Weights of a small transformer language model.
Size: 12 layers, width 224, MLP 576 SwiGLU.
Training: a variant of Adam for these matrices, 7493 steps.
MLP neurons of a small language model. Each row is named by its layer, matrix (gate and up: input weights) and neuron, and shows model dimensions 0-223. Each number is 128 + 24 x the weight over its row's rms, rounded and kept within 0 to 255. Numbers have three digits each. A neuron's up and down rows have the sign that makes its largest values positive.
Before each neuron's rows, "fires after" lists the tokens most often just before its 100 highest values on Wikipedia text that the model never trained on.

fires after: "'", "ed", " to", "v", "ve"
L8.gate1:109106103116108150102109136167134117165138104121158087134125106113163139138144121111144108096114148157128113150117121117148114136144121138138172129141107119112133121113139137146149154138123163122118135114117074144133132109150077176149122168096195137161124124093144139134136121136100125107206125159092115117136127136090113148156121120116112063114135122121148108085095137111101131157088158101127152117120173096138081134112106157130141143127119139144160112167133174194150129112155099135148160144084147097106106116143134105141129106097155142151154088136158146163124103142112104125111128149113105162150144124112127138106112097086077132130129108119117091123084067116178145114156
L8.up1:141143113152104160125097116120131076121139140110110140135135127147149145133127141093148075103177088123138186163108113139102111099127127104122164113154155135105072126120121139139152118160175121186141152155132139131158063115113121109152135083167130108132182162089109143124131110088109193102131106167125126122166131128159150075144139131178146126147120108100147120126154141098113137098125136089131104101116140115108121129162140123130107127134104102151164087120087120165080093098138130141133148128155158139160117153124125112129130150122186167143162133176119157120105153171104140136117158113114147100100129121158129112120134137154166132139115107135123129142166122107157120126127

fires after: " to", " in", ","
L9.gate278:165140156116115131108118158139203124128118119127158142132134141112136107101129105098178128128108126128134141121149153123123116109143132152125128105115080124123146124125168188145136147149086173160110145135155121178137099103128115130098156112116172130080158129134116126149125123133128119120129112130152151112129118149179060116137124168098154111141119147149100110057132100101117086113069132129124124132112132114109077144122131115129126122132140110127144133139088118148152164097126137155089127184106142137124149127187147151147131092095120135112143109169124113119110114133099119105138152118150151119150126096099159126116160119143118128126086093095101056080118134080151104160164
L9.up278:108088142134124143100134117139076143105106161174094148134144075151168156119143129083134125137158147142100083180124128130127104111130161091111117149143152103113132152127127117126121175153124155149110119102126125160132100128118137115168103136124117138145182099121117094156127140117098130129143141097138123119121135109127076134105073099132173115155135171161123109152095106170124131075144121110123133130112085121109134116163131137143097132115129116168130095137114108155112163151104127141127149105084114115135106098150136159109134114119101177179151114145119169151145154153118130157080083097151121117151166130124140070146170124169118066127115113113171144151140134109148122122126

fires after: " to", " a", "ne", " will", " would"
L9.gate443:135128163133113152118115090108131139135087136146149115136100149147111103123149126115120148122165101125158118119145135122124107108125077109136131123113137115113097152109106120122138148143125115162155084137098142164123120095105168120130106114123137176102147100124145109074122117144103124109122103133121104124139082171112156137128142075121189119118118138113090079166159114137161085156071111154192150144136148130113126103140108117116121144095101129091143148141126110136146103125158132158107134117087150145043166107111169147123140109102138130148140126179122121112147133143162126140115123129134102162101177065151138164134176136114165111113118134141120141109075158092121094118148
L9.up443:141142176116108176135132135126129104136122117110133129142115176122131085144113113136134133143097136140152101107183098105117116135128125145160132159132109152109108107080155153120094109142142125124135144165139161131163095134079127113157139095118126164134155137097144082136101067139141146110091098091166087070164135142104123203084141141171169162105122115114133136190111122121127157156115134131104156090105136115100111118098125150102095145140147096157125144101109131118132136091176147134097141160134112142099166133100124119147116126121112089136140145119120104130093126147125163124122102143128109111140159101133138150128142166130159110077125138129134136139124148137118061121179

fires after: "\n", " (", " |"
L2.gate45:118115083138133130101126084166137106177104076137125129110136115125116156117125121153140096101148164132131122187134152123132140147083139124146183073120179148142117131094175113123106131126125122144166096127113099117126161160155125144095108100140137109111115135113139164094125148134115170134141149128141159060131112118140097123118121175121097074126149114118127149112134128114155122143103099122100117168096148132131136161121117143116138138170105118140113124171129173109110154097120221141098129147156167118108110123078130151118169120116183115140108100152130177141127137137099090138128156173118157129152160128126118131154130137126105158125133115107109102141110144156144122160109
L2.up45:113131125137129177136167153164119126125116141134127108132131175121151081137121126083081092142102160105164122132145096092127140147141118135085121169085114174117100091131134161161130140131091124127154112098100089125137128105127136103110081134108100142127117134137139119131102124132102171145122125075130079143118088128131161174121108107101116124135151106155123124098082170119113104142107140087078142152116144120108147126111134094107120138145114108122130078117145111141134075139187088117133106129135071146123144133149113079133074125124076144132155144121143127138162146087125110127123174119120181159136121148105110147128136100140111156111157117170138108129103137170101101125112

fires after: " to", " would", "ga", " can", "d", " may"
L8.gate274:162140113083106110138115140129147132088107157131109148109115123153127139156114163122183101151101131158151148130140125122115119087118142104119148094096115108096116090137141149099161126128128122139100095127072121102127157180101120134107093154108114107133136154112086194104106085174140092111167130114177093122127130153151143135113113077151121153159152148126105140137152146086120121104150101114134110148117143139121103132137126126136143154121144104133134154136082166126150125123169129106147130141105124128112096128137173128126136142108090096170093108112148144132128158116106153149156133151101117127133147126138127114125122125059118110076123049141096106061144100118129088159134
L8.up274:062112143158141139143154115135115119153146099148103141114141155121155141111185174096115075104145134175191145106137154106112144139140165127139122145117131106098131116125117139075090124114120099145109102109145143164147095110120148071155135126149150144158168126100100100119133109158140156131119141120122187108118126109155105156128092129162157129149121144149123101166142115155099109157152069109145130150128125130099129124094134139110095125141120100081120114135145130186111090163139141122084129121118116124094151090145095159105106156152108120089182137094110070143141164147130111135142114149136119105124106108125161127130106122082105124118129157134128140112141143094145098103114

fires after: " in", " In", "In", " the"
L2.gate446:138132097128099188137113119111109095169148109121135095158114095150141141141186115153153098144108133153143109142138154128142115138149120136127129099115133135136141125154132120065108157135118111109126132104137154146145156194120109121169115163098107124152124091076136135149120132193119110139100132128150109109095140134121142099147141150128105155170148153137099152113114125105116107106150095111139138085132143133145135117139132160112105066143187119158135161160108168117133146116132115137163100125127147124151124174114138134126147099143135079141099087152156103110091157164096135096128132127146106147166132086147154104140098120143107101044172127152100092107105132143120130119152
L2.up446:181158169133127152128147095121107128118094122124118160096131099130136171137150126118137107104123125145119139117165149111138080131124130118150150099183155171126110128184118109091126166090136147130122124120095152165123165179133128129148172098141137169164159133129128099109119145138128116176108066163126084088096123068115136148115134131103156121116174114119133096098150131089127113131126153131134145088131154130151142104166134140064144136172133101115128085126102105123147087140153126116173168131142081120124148132148125145171149145116135096108094150127147087093128157127104117098139147145103121121114121117149150147125127130121118100095164113141138098131144148089105143107101

fires after: " (", " in", " as", " and", " 19"
L9.gate145:139127106124097121107137133116102177110108127119128144117107176107132109102122128138127112112146176103145084126118153108107143132149074153130133158137125152141163125132129101116135160091131162142126128168107134135132148132113077147152129115146116155100157135110115121171164099113140104105090147121133148117103154155135124096100065162114132079118136118179092172103115108083107116140091153142132094082135131125086102190088141124143152110133114146066116115139124120101137172148126089137130131151132113108105094109142172130107140148108131116145094158121102115101104145130162124149133135106152132127167121106125097132143135182173123066136074152097097102144119145130139153139151
L9.up145:113105106137079122172118075159140110136119117134109112139131079139114141111110104115141147119128164102136109130132151096099129127091139139108115137149082119120113154153131143098117137164069143164117113145137109166143150148136125132147126134168135136121110138106148113118124106102084104126126110185153099146136139132164130087130135103118180126125163105117087143157140160154085104121152137138136115115145103165125069135127181115126107163118123127111129184134140160139116140095085122119159147118090146149165137100106129157172145133149097143105155126099131130120137132103089096139170116117173185127147109135128147129133168145120166131172147147177112094075105128089122083131118

fires after: ",", ".", " |", " to"
L9.gate367:109110130124122141114108190178166112098125123083115140114153114179155141117172115133154104110138111090143155116109113115102102146138125125133146101076134101112097123093156136135162107086054107124168135162102135139144168099109138126092104141170179132103119128104108137116144147156154154154121104135099117166143161132141092085117122112110117140125114124136133130122160149131122133162071141171121133103133113120137124138120116135116151152136121071136138123126109116132125132122159129109147146125127113141084165091111134144140108128103144126148142136108101161128153109127121164126105158107131127142086063123129155135091167118150141155164112063096082103101101133091160134172134
L9.up367:086107110127127114102130095092120156106115158094107084135145122111172132102119128105113119086099025127159119107146178136150125145139148093154153134091132151124138130099101142144109124104130124111129112180177114170155123103113163121112159127126175109116120156186150097123161111130155141169106116145125081169110128184145138120140107141138153138149116157129138115120162103151143121088114121121143150144125076149127130141135148147139135125114122124115136098146142137144125141139132112105162163110111139116158123117156145146124093117153118109079178125141110141114127162177125098149171157127140145112121083103138138107155125106184127125134106107102130149140139137146150126168078

fires after: "M", " in", " Ma", " In", "B", " M"
L8.gate2:129116126132142139086099135103121125153143101147172159109086130105122182147110124107126116116139160108121134124148139127145122114111098161135178121144131146131108158148173103127156156073091104122143130130084136151132117117147092107144138178063102092141165109136125124139137164142113106141141105113104121140089130188159157158082092137102161136132122163133099077125087120119117142147078147170106084141162147123110147120134173101150143140153114094139107123091138116116189164123187135112119108127114107147138131144114124131116130154146105087168161138124118126115119180140101152173138165128143081134130129115147095118114160127158141152122146123115112108126093126132138132108096
L8.up2:143110142137138155105101150163088114139116115139098106120142103128139174158172149100109149138094142124128113121109100123155137138141113139130156141162139119145095136120120128103114156113089115097149065131090148149112170141129090128109081110106078121133099151156144148128125154150101144126169131146132108132130136165135128178160102089084163133149120127123127107073196145130135119130127131085111145152108135141149145110131167106146122112138125099114116153150150169121128154155091118107116145159162097131137126107094136128140116175124117102142098153137114167135136155118123121106145121166110122125162111150098126124080114129091080090103113153067143134131145124044161156110107

fires after: " ", " In", " in", " N", "'", "\n"
L8.gate322:141115116114120147067121152167120144123123100107182132072154168125106133103163100135108102092120125118096131119075099125104117169119143119106151114111094157099154081161168133089187144106120135095146112129122131142138138118136097106103125160132134106113140112112106132107133103192157150131122120150112142142130114123122140147106132180166167087121128117118142106107187142131156167149131119113128137161195135078091143177122132095130137107131122101104079120127097129171112160113095085130121100117138151131135102143123165120145114124148142110180120131161110127127107129113127117130120147150126090109110131127098113171137174141159115113147146125148105101150124138145139161118169
L8.up322:100192136093095113142097152111107116153088114117153124146168118104148140164175096148114108119122181120127124188083149170109126126099117092124105101158138110124099170081119132112144107113124129136108128142185120179128139089154126125126135106133096124143165141126169106142164133151174134131132138188125149108158144157140150139126124081163155185142145154122120114123143120092126121121111118133101160118141131124152164074135106111127175120172138139135161146124127102108100101128121110119115128127128139124063147097121135140128095117164102124160133111162164168109127110136113148130105115158139127160108099101158170127131134140126111148144178105144138140121144118093144134095116

fires after: " in", " Vi", " a", " 2010", " 2011"
L6.gate403:140092138105121116122098087136164121150176134153111135103169142194148091112147126116103106122148146111122121104128130126128118126093148110152173147168155110129131150149085153113148072118081131127112172136131190158138123142138122128131102111163125160165136124135127140180127119104104115142126132107128133139129178155100134133103113159121143130140124134126121095086122109131127107078117115159160168155125119146128113124083121138159157135121109110132086119130142117138158114130174124142163130158130164122109160124179158133116166135068122139138132142154109140136139121126076128139136089113134136169120182096129086070177138101144135114117158141157168135167156128164148138144162
L6.up403:126148126101122108114117127085145127171124137125098163066141102178105144120118132190096122104131114103126119101122166140145105130110133145118138101134143154124150102135129108100147136111072148173164155140096139171149140137075127140171165137111127157135132104116138119097110100117095114138122117096116110173100140090092152139099118162121070146147141105155128151105128100097146089139132155125121140106093099163115136101102179137130117113112135121098123085157168158105133127151118118126135116143179149124131154112099157106108138156133074103137106099164122106140143133141086135120126112146114174147113104162076101150177126120126147170105163096156100118117135119120146129119105

fires after: " |", " ", " (", " +"
L2.gate437:163164129091124135128107087136089113164087123061130124145157185116123141142135119133155085096114113123107129167156155148114135085145184101108112110130165130111099126136135111103183116172076131125141119130113128161110113150120126103079102087142120133101144136134127179112135159127106158142124136139146122066159147120160155140117118116140141117120079096130155134132149078167091097167168071124125140111138104174062125129127118139147130153133133115133109131136125167123102108129116160097106111138149121153114142115115133151132129133154153119138143140127098169122138148119106160149074072108124131120129108132145105111146143143109147145138103173144130126145119133094112137172123
L2.up437:156140122138092103137141126177102131150154153096126093182141133139159123123102089110129104109084102115090107143106125109113090123127136114134157122123126138144123127107122093113121128151112168175168114116099159122169141130113152111146135149150110151100157113155116134129125156151082136164121063146081133114138108111139090157137113135140098147109094110120126158127174161142154134137112141114104149122116127107157177095129125103071172139166224137130108083098178092144100103151145175158173135109123114166139120149109082100155124138132104104100119117119113126111119127147117102142125144117124121137137126123140116093108131123139134141150114162092151144118131104113117180143140

fires after: " ", "\n", " (", " /"
L2.gate343:098096158148100179184159116137151126142132144157145146144156139115130108091099107143142100114157101130099107148136132105150140125103109116115142123119172096083157123129141104110120135142102128136160131112134102200126105169111148124123141170156144141107131119133193134146123107112152128140116128137176116073094109105127126137127121154111124134103148155105099092103136121142134108119079107122096141121127130153150149111106134144148148126081123146103093145116126134120133108136092162060122125125112115158149166128112121141120119157151152106148152086144083138168146120112165112121132117146127121110119116145145135169152142136135117203159100125137131140132161106030146146138171
L2.up343:154111135120164162165125145147141137138123109159173136088159117139103141124146146147149100124098088152139149140137125139111116124176126116113133111129198144119122167172132128107117164090124099098129101137108119133142190139147156139149128097134161157153175138157137129106100157153124141124109089098129165105100137123170065151134145105123148156118134149112113142098139165080168121083100117150149158124150149172097152105114103090117117138122131145086139127121133159130095173136121130144156166165090114110102150134106109104144132144174185101120138173114104115110120175145136137149111106123113146106124122107147120125134172131129128119125171160110154109095167132160140100124116